Weights of a small GPT-style language model, trained from scratch on English Wikipedia: 251M tokens, 3832 steps.
MLP neurons of a small language model. Each row is named by its layer, matrix (gate and up: input weights) and neuron, and shows model dimensions 128-255. Each number is 128 + 24 x the weight over its row's rms, rounded and kept within 0 to 255. Numbers have three digits each. A neuron's up and down rows have the sign that makes its largest values positive.
A block is one neuron, or neurons of one layer that tend to fire together. Before each block is what it responds to, as a language model described it from the Wikipedia text at the highest values.

Subword pieces inside foreign personal and place names, such as Japanese or Korean iy, ah, yeon, plus capital R after initials like A.R.
L11.gate233:135136116170149124092152115126132146145169086145102150149126099114117147098132153127153117105186081123144150143156116118130137092065103129140117124134122098102126140145130172119135081123133153145124123116123166132114141088156078152116105192121122109134121098128112093112147103109174124128135136110163122126133123141129147093092097111120132093120129127122163093111140177151086072090145
L11.up233:153165104125099123103137123120182082153165159152163123111132120117148152114141134158149152173115137156120104164151109118141172135128135096108105148133130117127121148144126080148132126146117180122127128138123152144140158111112137089147192157138094137126126094105092134132109166134142157137154103111097124104087144092104053124107182107090167108113120098124125155141111122144131114128158

Cell separators and words in Wikipedia tables, e.g. the pipe after "Chart (1989)", plus section-heading words like Track, Cast, Cl(assification).
L11.gate280:113151135143128123135141140086166102123156086131100147105128130133126157130132093110109129112123169147112108141151097097112082136127080157119144139113127070118145177138091127121145146147106125121114119165132160099115104079079166146123152125090128158177112127117108132141123141114131127133152102107090127137107168116122136101063161087099125123081173111119137109154079128129154125111141
L11.up280:112116124114122108119121191140096128139124112132163075120101168103094153157140147153162131122133155165142132156148087109133074122128137129098138112128127165192130102107104143109151120127107125143120111130122128129133126101150159147138093125143100179122112109155122139122137186115120102168103127094152137182143169138104144107106133127133120089166152090142169122125095091116162115118130

Early word pieces inside non-English proper names, mostly Arabic/Islamic transliterations, often in tables or lists, e.g. Abu H-assan, al-Y-aw-ar, Sug-iy-ama.
L12.gate39:137077127099116149112150101159090135122165127126091091161079123171116096112120173129153120171114111148146130154147135128151099148154130120152100076160152117131132142119148145108154110142117138163149127163104110129104057140150130112130157150130137118131150118117139150124162152119098134078116149128143122091136151152103129158123174141122088137123141112141130108107141155070122097159152
L12.up39:169128136141096138109130150125111183137118109126134164124113155107133173120108120123107134120132136135114130119126185101138132129120178121096155110135121116161122152144138186144122101094122107131123163163153116126139106086152134138121117089141094144134104103131133113127142159141173117147133160132135142106136105147167135126098100108101110157145192121120120128131131070084145096093121
L12.gate45:153124125178111118116121151089153151137164123158151083149115109130103065119152102145134129156136084104118169141166133102145104135139145120087106127174157115084123157150125205113141106107160101126095145103111159096168094118118115131136111116105147098127099131110139146112111144151162133093112130117130146105170121114149129130148139156102146172089102155116099196083156133101097130092112
L12.up45:088117136113094141124140082125111135093160099111151109177119102144130101134141122143152090144149154139131143144113165136122134125150153099115117141147081106156132118103149199098130091092168110137128113114167082134103106112155087114140114142166159150149086156075127111101136133159109092127117138132120141141119127124102111119117126095090138130172112142137117129118141098102102112170133
L12.gate52:093076087149131124141142102129123113124153118154118118159113111159138132081110118162153143091135093161116168187103169125118139110113133108098118112159119125195140127124156154154117138113117132162144154128168152130115132132135102108102157089076138118140156147107141144142140106129132146094130092130181121130067149135158138122153111094120179100139149145120138152139157129105110091149158
L12.up52:177147114078131103156121145082128123140157120124151082163125138135122113174128118160132071116090171142107129100140141144131098106110132126112139118168124169135100148175130133134160167175132158111092120158142097150140112138106113126138136125078158091148141157177134140123144115134100168153116115142112143108123152090122186122129116082160123197162168144099111143099120118126155127147123
L12.gate61:144143167168099136066152107100136181119136133092116065121076118147106108101135094146119156134159113133131100116155085136136117164109145138165122157127157133130115135157116087115169131126112122113091126141145093130150154141102140173160176150124130097146153114133126154101113140073144114170083146115114112140080120144095142125139155148127128095153155149123134162141124078131069112114120
L12.up61:104122147161072124120129102145127163142144119100163143136117126112125119077130107154116134103144114188095138143178112091135093129115123120101110119138124119171056100116143117132146125117170134134151155148107122135164152127131126166150102158158097165118123151128123110123151101132101116112081143114131088088127092152159072172157111154118157113118157132135165125137125160145158128153099
L12.gate63:142155156142115122101110147155133143157107086102119123129121139136104125107151141140148134158139091121158145149130107141147139134110139134119160097143103095088170098123103142112139163111158129136151105142133133136119096150139115136096113117133090158147137107124137202102103139072148141143117135136110130128160082137113167109154107130165161090102141124141163134153095151113098106124105
L12.up63:164135108140128144119114101119142106135113105118133109125130090141152115151127104149106087091122105113119113112121137134125128137140140103104160176179113112097134149161122154160134115108144096117108104089130131156125129140144163142086094132130118068136164105123142160167143100137172166126116166128113139096120112116103089117190127142163112106129129123166091100128132127103141118099087
L12.gate104:148092143142137115094099220104122137112113131146122126136160079118150169123093119135129148124141149138108117127111141124109100127117075110115104099115132087146147131102139181104151130104107133129169094136133156081091126117094131095126146120145144127116145125141112099156117130129143126157093137087160147136160119102125119091131110074110145110117153176148118133137148119126139129115130
L12.up104:078172114129132108114095140104192109108174137119098185166107132141119160149127146147179089113133143145103152111113111124146168110142109143090126110146166117101153130092094107132139144162157111156119094122079124114149155121114135135100115089110133118111100126153138094146104176120141097121157103131111141101129146127162118084149140107123180137143138154145101082142156162129143139151125
L12.gate118:126147123190111153131167097115152161129129115137136132158118083148118100123131166143101109165145122162129115143114165065086102120120151141160136143146118131130095146097103151089153144131158091116147135175137142108182103138139119107133119145108113138107148111210130152092156158159143119118101143117143125127166150108132134114126149120155121116084111108130137167136126186125142099099130
L12.up118:169146096112139172111147073131146145139140135121153116163097086130122095124108102115091113170192120141090110061099145107166127106165154111118094150142109138123146124166092133061165120093080114132155138137157085102119100110113134115118121114124124189115113136172126147109146114161151154143131103156150154110105142140152118108132109112155114148115098122107116130103141130141081132112152
L12.gate121:139160145133108132155150151108139120127144140150107178079120109166109115123151118128111102113160149171153170121122135160149141102108107111116132152126121141150141100167113123104121136093118117143145075149081140162135134110179151079143172094120100123114086162087083143086127137136149121140117125134126093096124130129111154100104129131051161137158123153130111142119166161099089154120160
L12.up121:181094094150124099091149104114172114149168147111118134131158099144127120135121093131115125123126120116128116111105109138149120152136128110138070117151125106178120095131151164117123128101141142122080089121113141138129155152124107159131118149127107115136126128093103117115160133139136098128130137149141162060124169128156153181143100121119141141150129138114134089157152147117140125111097
L12.gate167:170151144137129111091143115067130143126115148163111142148100082088152077112128138116142117139131081149102127105071125130124100146108119136071127155127084143135151132117125165125137165065124142093139152111124151106136110083070155139143207179134119128157165130106146121112157154123106079135107146161099140141137135083142116103147148106126150176116129156148141144098155098111069163098139
L12.up167:167078135121151117118090139071129135110126093160125142105135173098091134147171134102135129143141109142175091121125117126117102135141148143115144087119139113115133168133155101119151149143118116114120121119140156117165109137092142095168120095141148201091124105114115116168137166156169132132120123149092090132154125139156076129147163104189136150098138145139097139113092084125125174095167
L12.gate179:146115117142137112177141145119118171122105125125125122132067115181092143113146110126127165139147133121122113187155093119142131154154194136113106128104137142088116106130110148111132162119148108128131113080112153138108093127090160138164136134095129125113074152104120129129146076119147126108141113162123094205112139134127142148178102135139111103113146125109128150102123121158146114134113
L12.up179:161096114130123144112124110106118176107128121100138125150053156173134123124167166162123172096143126135120160118140122128134140105141176099086138097109135167086134140118115124123154157138144147070128161127102120096096088125111159149150133105145169157071119134130144149138155117120143110131141074185127080182165143125132141118141141118133133135099170126114140149093130134113144166123121
L12.gate192:131130134107078148092101122165134142129145087124110124093107135140131097144152119132137124123140137114155157143128126153124140128077145165121134154160117136147155092156104128103109105117120148172142131111146137128085113124138154141143147138166172113155186143085133110077116128142083121111118117109142099149126114167122159090098118068111116112127114123110129160132161151124088090149136
L12.up192:124131114142116116125096110143098165145094131140196146148102144128139088119142137123158119138144132121169139105127160143145111111169119137138155144149166128112139170094146143132158184139132142131127150145128159142149171101140097127165113155099108080125123122093149130127147140125135101121091137110121109110116140115175134111091118139120080125122152163112120098138174091122116152104114
L12.gate195:158125130154154107135142151083121127143142115143144121145116103120114103143133120136105155101126132135168100128122137136160099161186142111141115156150114163072126151131129132171118131089131161180106102138127124119107103094101112103121097106148165107127091151124089167126133120157119170154138118107100146113148148156153142144084136126108138153144156121127140119131127128150099152141086
L12.up195:141115110107140132122131127085104148149090098106188097122128117156121131072105132113149141133186130134175134147149143112146097130185137125106128175086123142080118125155137146143120141116146154134143123116093134088115108130092104119140132108148134131128093149139131144078093141161115155142103121090141075134177136162110115116109151125156139138068133135137111161097108118170135116133121
L12.gate196:142121125156116127133133175131134150128127048106095146136118107098156090099129116102095132134113123124187147148127068127141115089136121141162123178134095181140130148085165171118139157111133159131165123139170137164129130116122112129123162140132162130122129118116128142100085119143106096145121103152115165148128163100140162171117107116111104145078078130113087160119110134152129132132097
L12.up196:106093149173136139059114127171129166083159163165166114131162090097157150144135109119137130135124133102106168160114117097110105160141106122121156143159143142143123102139134191106063170145121106120095109130143105144165123135115154111133149139128132116141116110099094153093126147121112105158138124127131149107110166142184123151129121132092118112114146076123175163132116136125112098119102
L12.gate259:161109089157117131111158145119183120132130144160138119163057097173109060101111128118159164139155102131137142164137135114161139150115136131106107146149146131120104118142100179143127114124088136120104120150128132102100083119111162144159136097103139129110092112153132136087118129163168126148157089134131094079157123112162120155132115156095139138089159114132133173135106120117173134100132
L12.up259:117138115161110107087125130136168130118130132135166129122118104134126089089132111128119121108158106102089106114159095114104159185134179131133167131126109118082108087145132104135111117145163120145065132145100117095161086154129134127150129101137151107144129147155164160142121116100105197144129150110126110129121116106138138146164138143113138141089086118126106173091138151154160149101122
L12.gate263:151140095164095105138109131156140153139126106118167127141107124126078134104106114117101090151093088175106171124143108129114130143101170111108147138123146117112103152095105127138119097172169149126182126132105137111123126144178107104123096158120143094136133100125148186137146100076106135138143119125167152086134124116112112139130153078122137108118128100149121163125158140135146105076155
L12.up263:144115124128112106152122201114116120092145149154131106121115136111114136090103137109121124091108086120129152153163131080122141136119119149102109125107099102142113172073108146087111097098172136112124177120137149137088111124095100120111125139105134112111151074121153155150131113119085109117145090156137109107159153144151161113110135150131143147118165109138127149146120130123106137079135
L12.gate278:084153115137157121140189136093135138151140105085086122158083131112134078126176095174144136152134162179142157161104164094114117166115141128154149157108169139123123163144136147117152137124119102101106136108142085133060116131101160128140136146102126081130140136090099071089137154125121110162099125131129138103142104091152139112171163129120151117158136131133143087149148112130099145132084
L12.up278:130101141096149141073111126075083168127126142108147135140189116169164110112126131137127125078065131118125101137097107109185130102157122080130131130125131141093138136135132207071125114129120115100113149129106127131192104119128107125138131137105137146141148140112109097130083108103132119064161120115164138221113127162150163136108100150130119082153127119135118119104088145151125129108130

Closing quotation marks ending quoted titles of songs, episodes or articles, often in tables before a pipe, e.g. "Blue Christmas"; also closing parentheses and the word piece ust (ousted, robust).
L5.gate48:156160108086113113118164157097126097118142090151143101149119147107140153096118108121116132144140124137136096124087118128134163079173151135135125124092102161152099115125099153130112103112158119069149107123177161106143165124143103105133116127161102126141155108130141130165124146120095137139157118147158135136132119130130142094127114118156145129136145133125112140153172101166160158144114
L5.up48:102126154127167111113127139117119116110144135110188165094136146142129113093144134126129128149135140160124100079136127117080128117149147125135174149110133127120128092132162167141127119105138146124140078185129130119098108133109108149142135092149082103084121160143121147147102095115125168124118155137097134111148144149160113059124123147090169142148117104155116099145153127110154143127100
L5.gate241:137112137140119129151110137161099112121111119140112122142096101109105149121143173124181135125145160142082185126172128104118169119126082115115114142124192085143153123156165153167153101097098141156112133124126097143091110125151110142133133137145145125141160116151110149160149146137110138132128126119149128173103160128134143063102113126116145080140116127136133089109168149073154132110111
L5.up241:100110083142127175146137114144103104143086122150138133148104129101145190083121148121122126120157161146127127158157110132066125129108158097132137110092148092149140134083094121139114161130146102142091139128099127119108159090117132094141100172123132174156119144118126147109103131134081090124126155149083109130162139120125128121151123119111121119111143095122132112116120155117119143110139
L5.gate272:163162120115131139140154107097135126144135093148121130172122153133080188101134104108140112090120144164167110079118125101104147117116114130147124160094193109121143154121115150168165105129138113084127136111134150134175149071166116111129149153147125139104162093135144149163101131118170141140139163136175160112121123154132120082137161132091111131158122090093148153133141121121095166149097
L5.up272:106150116117097164135098119133128135125174094128095098119152128123094183116117138129110108129131142165152103090158112110128145109101179163087112077144140103149166095122171144131122138105136148178130162113111139133114152134126160120100118099104118121158143059106148149151151103151139185150137100113147165123112117104136159139143118177151098135158126141153143175153107095091127109127146
L5.gate293:150126091122144126071145167119114146149112101140110112132131130157116140098183139103076151138137110110155117082107144131118141155128121170117147105119165158149135125116124134122096140129110155102087124158142146098127093122164117130123143110096094130107152130151159082132087128102162136185127119125172165161117136110119149127119180093104153097125151112135112124176135101111086107111081
L5.up293:111109138126138140085163142129178138129103118137127127121119120093150156117116107115125120115114086113124091161127144114123146145151139168122144108105110108119146128142101139059142086124123188140125122158137117116139052124135152129147132109147129173153143133134141155147078113184150118108145110140174126119164140142122137121139174163151139141112127099128154113143128179094117136156095

Digit tokens inside numbers, especially the second year of season ranges (2010–11, 1997–98), plus row numbers and figures in wiki tables and lists.
L12.gate14:109134158143117084105127172106126129110116108108151147108131091102141128145132138151110151140137137110126106149147131132100172150114135121114097121106156139164121163133090101098117144187143104141145122095133145117161125092139155151112116140113067143122103122166104130123124157101146150123124193151147126148106168117128135081185123081125109142099109103133130134140130092099154110113107
L12.up14:104097167127115109090129123067162094157085128171112165119115128134113144112100148135104118151129137109181115112195106119121132113108121108129111123098180134106142110149151126131124137150126113106099131077115130159124107114129164118149133127142137083130132129151116161116149116069170109155121111108146138113143136114126136109100103156120105111150133126188156097102093123132124094111138
L12.gate46:130121160139138140143120100118102122088144139143129103116096130132113109122112100167135116102100112143157125149135142143142103101173160148143128080130131077143114126157108073114114146081142140133122107168113107152075157104101102078096132125101126139159123116125167125091151112144138171155142129155142147137135133094099143075139143144126115091131101126122115121111155167144137143161110
L12.up46:136149078134161127087095069129159129150114125111139141100139166132119171097154136125105141122133141107159135141139107108134125148149146106166132145125120166100144086137157168102112123130137096092118119190102108087146095117117101126147158130141115159166142097121148145155114129136133175099172089115163110152138128104111122149161117131136090075132131132105111106135136163155099078170147
L12.gate87:138148137113152117092104114078146116195166125106095140130156143150108109124130101123131130151139132098106083149160118127125101141078122180136110121136100124119086168146160105172117137127146126121126106113112094094130129140157133153120165132111174146177130093110112122125156125163131077131158109133141144119136136152120115092132105127109121153125115204136088115139109103114163170099139
L12.up87:159141129107135148114155107155155105146147132157118139117140138130125132123122148110096148141116121167148154152090149110105120133132105094121107166088116126130163144132140154184102147140139168108139117147106115125116111146159133147098106150143124120154160106128124083131139138123187135111152170112150155115134122155087149086110103099125128094154146182142151152122160093160129137133134
L12.gate95:086126091144150138091166125114148114108171140134126118121178103132132088125124156120110154165128118090132169144110119121136092163112124132105139173119149128074159122141136128170141147124092148174102138141145105097130115134133112139154087093139110112139122115139136153098115130102094151137139177151159101129146134126165111111155160150112119150162115145140144124106136158160150109179107
L12.up95:115126084156084173077153096116159132150156094151106091136130118142154120193109151153148111135118070155126152093116140153111120094129108133092149135108104102130134151149122136140165078109147126128098140137130166099146135125168113107134136113088131155139126115142138122129129156085137124127110116092136086127096135087173124122148144147157159120082131141137166142121119152106155168135104
L12.gate102:164175112101152168122127123106143128152125124155117104152138150135138139124146120116143110158139125094090185153118079090137150152124122123171129151134137162153147149116091156116140131109152097109150141120118100167142097120142126116117127139148118160164095080155121169139107125129132133190087147101096084135104144108124149167119080127139117144126155111152152090098198111090154110103109
L12.up102:105083135153178136093106100116142156095134152156131156081102119087122134127107099102113143104106138133112125154145090151141128102106145098150099095133128119115107159126122056111149137165132121148176103169174064126158162124192173106138128097086130161153163113138126128153112097116162116153152143120087149097130137114127150116128112168127158102137171124100121157108111100138127106144119
L12.gate134:091109149107149147133108139115111123120115125133108126124107138113122076156158095133119107136072121144112117173126147129108111055108134130114128112163121148140143136144132140095148089142130117158146105143130131095146163116098129112119098070121147118144120165142070158081163109168163171138096112130152168121150132095098202125155136105152107108159106099125150108128142120112186130134091
L12.up134:123126163078159157141132140121143163151123141106067113136119150148152148144112159157153144118142105179131087117121165068132125088133134099116077119139125089131108158147126115148079105132134178157112132138162134111139096122138115138117142150128137112152109071136123113145169133146107104121128103145138126143116150118105106154139155121085125130117179190138150129101111108096121117120151
L12.gate150:136145173145106173141098133116149113175133105143138143136130119118117152139149129095148140131118080118149133114094099098165125101143175118114129144127107122176110116112130102117105136130190131143116083181109141138151070111115124146095125068110130160141132153122136118125119111116113153179112140135165119127150133151101146108110123106138115130097181110149106125139160150162103164153139
L12.up150:138141152141152160106116123073139127143146133127112067114145112134111150099160111099165102131108143159118111153096137054127131131118142103154133133149142099145070121171148158138107104132163114141131116157159171112122102103135089143105137126127159128183075118152136148112153126127113109206103147153175141114123141135115121118105144116101115135123128170109144094144170129126122121115170
L12.gate158:142130123137140102107104125118120163126101133144138119136165129124091120144126120173124140091135134140136130140119118121142139128120108170141092120138071105179101144127113104137152167134139151165124162141112104124110122168147102122146109159148100103122109091077103129133109089100108126138130131083164110090105152142131137148155097128166063101135121154119156138157136102130177126127127
L12.up158:091139116096147172122168154041103161115146134131147151126129118162153106120105118123142108131099145165153109157144149138144150112109105096139195153157097178142095137142128109147130131097129113117102120146145162134113117160158133151163112146117107147135124126107115116082087146154090147118163106104162140111083110084170135128076112124140128134099130153169117063126153133092109102088145
L12.gate160:150121127134157102126135156136153127114146114130128134132145157126132141136179141108106142131116127153140140119125139122091111149077099117123101126100114083131049152110113117175157098142142147136123103126135139114115132072114169139116147132096109111136140148113104089113147090138130131164110116080152137155134217138118155142144179102110115136107114137150101119126136126149161108135151
L12.up160:122128119106117162108146111174100143106137170119102099105129108107173139156114123104110128120116100122154128165155100148092131101136090160160134127139106135145104144155122159116088157122148126114110106133088138155152132140147118131129118109136184113160095128097119170116129089152111133168134135134113094150131144116144139069132140111144121130150128157110112103159181110089136151112107
L12.gate191:121147162088114135113115116100115140134133105146131118152138132129120099133163114130102170129149121168127163106104126105142156090117141142125138127093109088173128129087113117105130119129140110161099066084143149122158095163129120080103110129138160148144103103136112097128101112108102091103103150147193112124071124119119147090107151106112131144135143155130139088107121129151087114121161
L12.up191:082104111149140129129135156106135127136144150109146128153093136043111117120134159155162136100108091129112079153141122136133090105131129099124098114122114142139128162112130182077155121146140111111118091138139128148152110127111147137136149113139099142121132107112131138151131114105132095138145130108172108095146139120150112171114129130093126117138133097170110155151133099068072121136164
L12.gate233:163182144132125117125098132160153125132118139154077113131160162089113115159114155124124112133141125118109099137123144146124112118082147128137123117105144155136105134098146129125173147217107085124136102096123117171115117114123145103132117137147077103173129094152134143092124126119105126157127130103164125131142169140134129127123122052114100128127106104143135110106071157105129167121129
L12.up233:152096146130101083132128126141133106118106123143146170114120149091134140165172117145101129137115165143121154126109148124131096132161162103111103110093123099141127112128120132152137175177126106146120068121105136110131158099143143102105145156120141155104156149135115135075119137130162163104141117142149101124090153122131115110130135112122148092161138074185129131100125150121119142132139
L12.gate260:149167147131092124143097143140139133138139161119113130111154141113148133140141115047142133146082152097168147122115145128125111137098122068112194119111110107121118116108093158111149143122126094143153174128138145140135154131141120105099133139120099190159136164151156165123160104101072149149109139139138128117143150106150180157162116114120128124116143159163096122114137132136131171111099
L12.up260:111136139114127147126122168131128149128139098110120116148120149123111143067166121097152158145109128131174148115101108144117130145138136159134125110087122177092090144124128118125127128128139114148110121116147094141088165126087175113123128142117103088122112091132137145129137106128074124129143096165124138136138133115127130204168099117140094115131115145150089112116146128122144080150135
L12.gate284:126120184113090155110118114101116134119117097094141108129109119155130119107148124118110146110176091137096130147108174103120106076113120137144095114151102129164138203090076125129080116114122148111119139166138146108118107102139135124114082096141121119111148127078124097126212139121173136141103140096141091136137151112147164136171141123130086105140123152135154158132163132112145135146145
L12.up284:121089127179135130187129101122157056154132109128170132087142147137151172149144124124126147126128127173125066140154132131131103146151133091135139167118120109152152113133142099170105138137117116134177137117095105155129111140126101081153109158157127124144144099163123116111110115132142087147147152148121149143113132119094146152108153136112079117115115138117170126137149133101118135140109
L12.gate294:105102129124124156129092120113154113118123119144084126086125135117155163106127146114146154181104090153145129132193156128100078078110090107137170101164119107112130118144146119124127166121138135123138124123153193143146137126139108123100089134127116166149133108107191144119158101123134135114151059115164119117107178123096104085142126092115106121105109095100100144119141106119107128107191
L12.up294:111130092181096124102168146104136156088124137205092134134117120124143135067137064110125150159145130111165137157172110129132116103091121117126130112176141105125109135129116174141108151147101127127119166147127137139120180117115099144109114141146135159131091139098090114116122111119132130125123126139079149094108113099166092124118095109132111103119133127120093133082163150125113130120139
L12.gate309:149138153145136129157115111100175159092136092124106147104147141165118088102137144103168102141109153140175126151077121142137146139129115098149100106170099146137137138130162129128149139118107139109112114159044107115128101152160113113154120142129093122130115120161178128145116094126091150176133140144144140129094121128134122140127132092145145138112134155114122158145109182090141113102128
L12.up309:144118145134122130137130114150160138119094139156123140163173106136122118135147117147177119142147083126138122164122118098131129119130107102130138132181089140130126130129158111110135142132119151133101136139151125139141117141105121143067120115137112173128131157091156083116141131084136143170160130073145106154122140142117090139090111138140137120126141097098156114141117148179134119123148
L12.gate313:137128120076108149078121152100148138149113095152151132112142131104129104132091104102156137133130136118105150191112108120141112118162143088149151139113094167143155128118116128106137157105120131127135157106138140132092138136108117100138131115081078135113115115092104191123094092132109185168089125150134119145179144139107147137157108096126130127139130121149116132104159140148126136127134
L12.up313:137147150142135155163141125133133103117148058116107120113125123103112151089192124108173183127100139143122101166105114159155127123112103086097118123102127163113129092153150114174094106131120110129157144095116167179143112130108176131174116106126120151092114157169097079128120127139119128156086176150113157162117140099132144117121141088139111120125162151139136102120119109150119121083160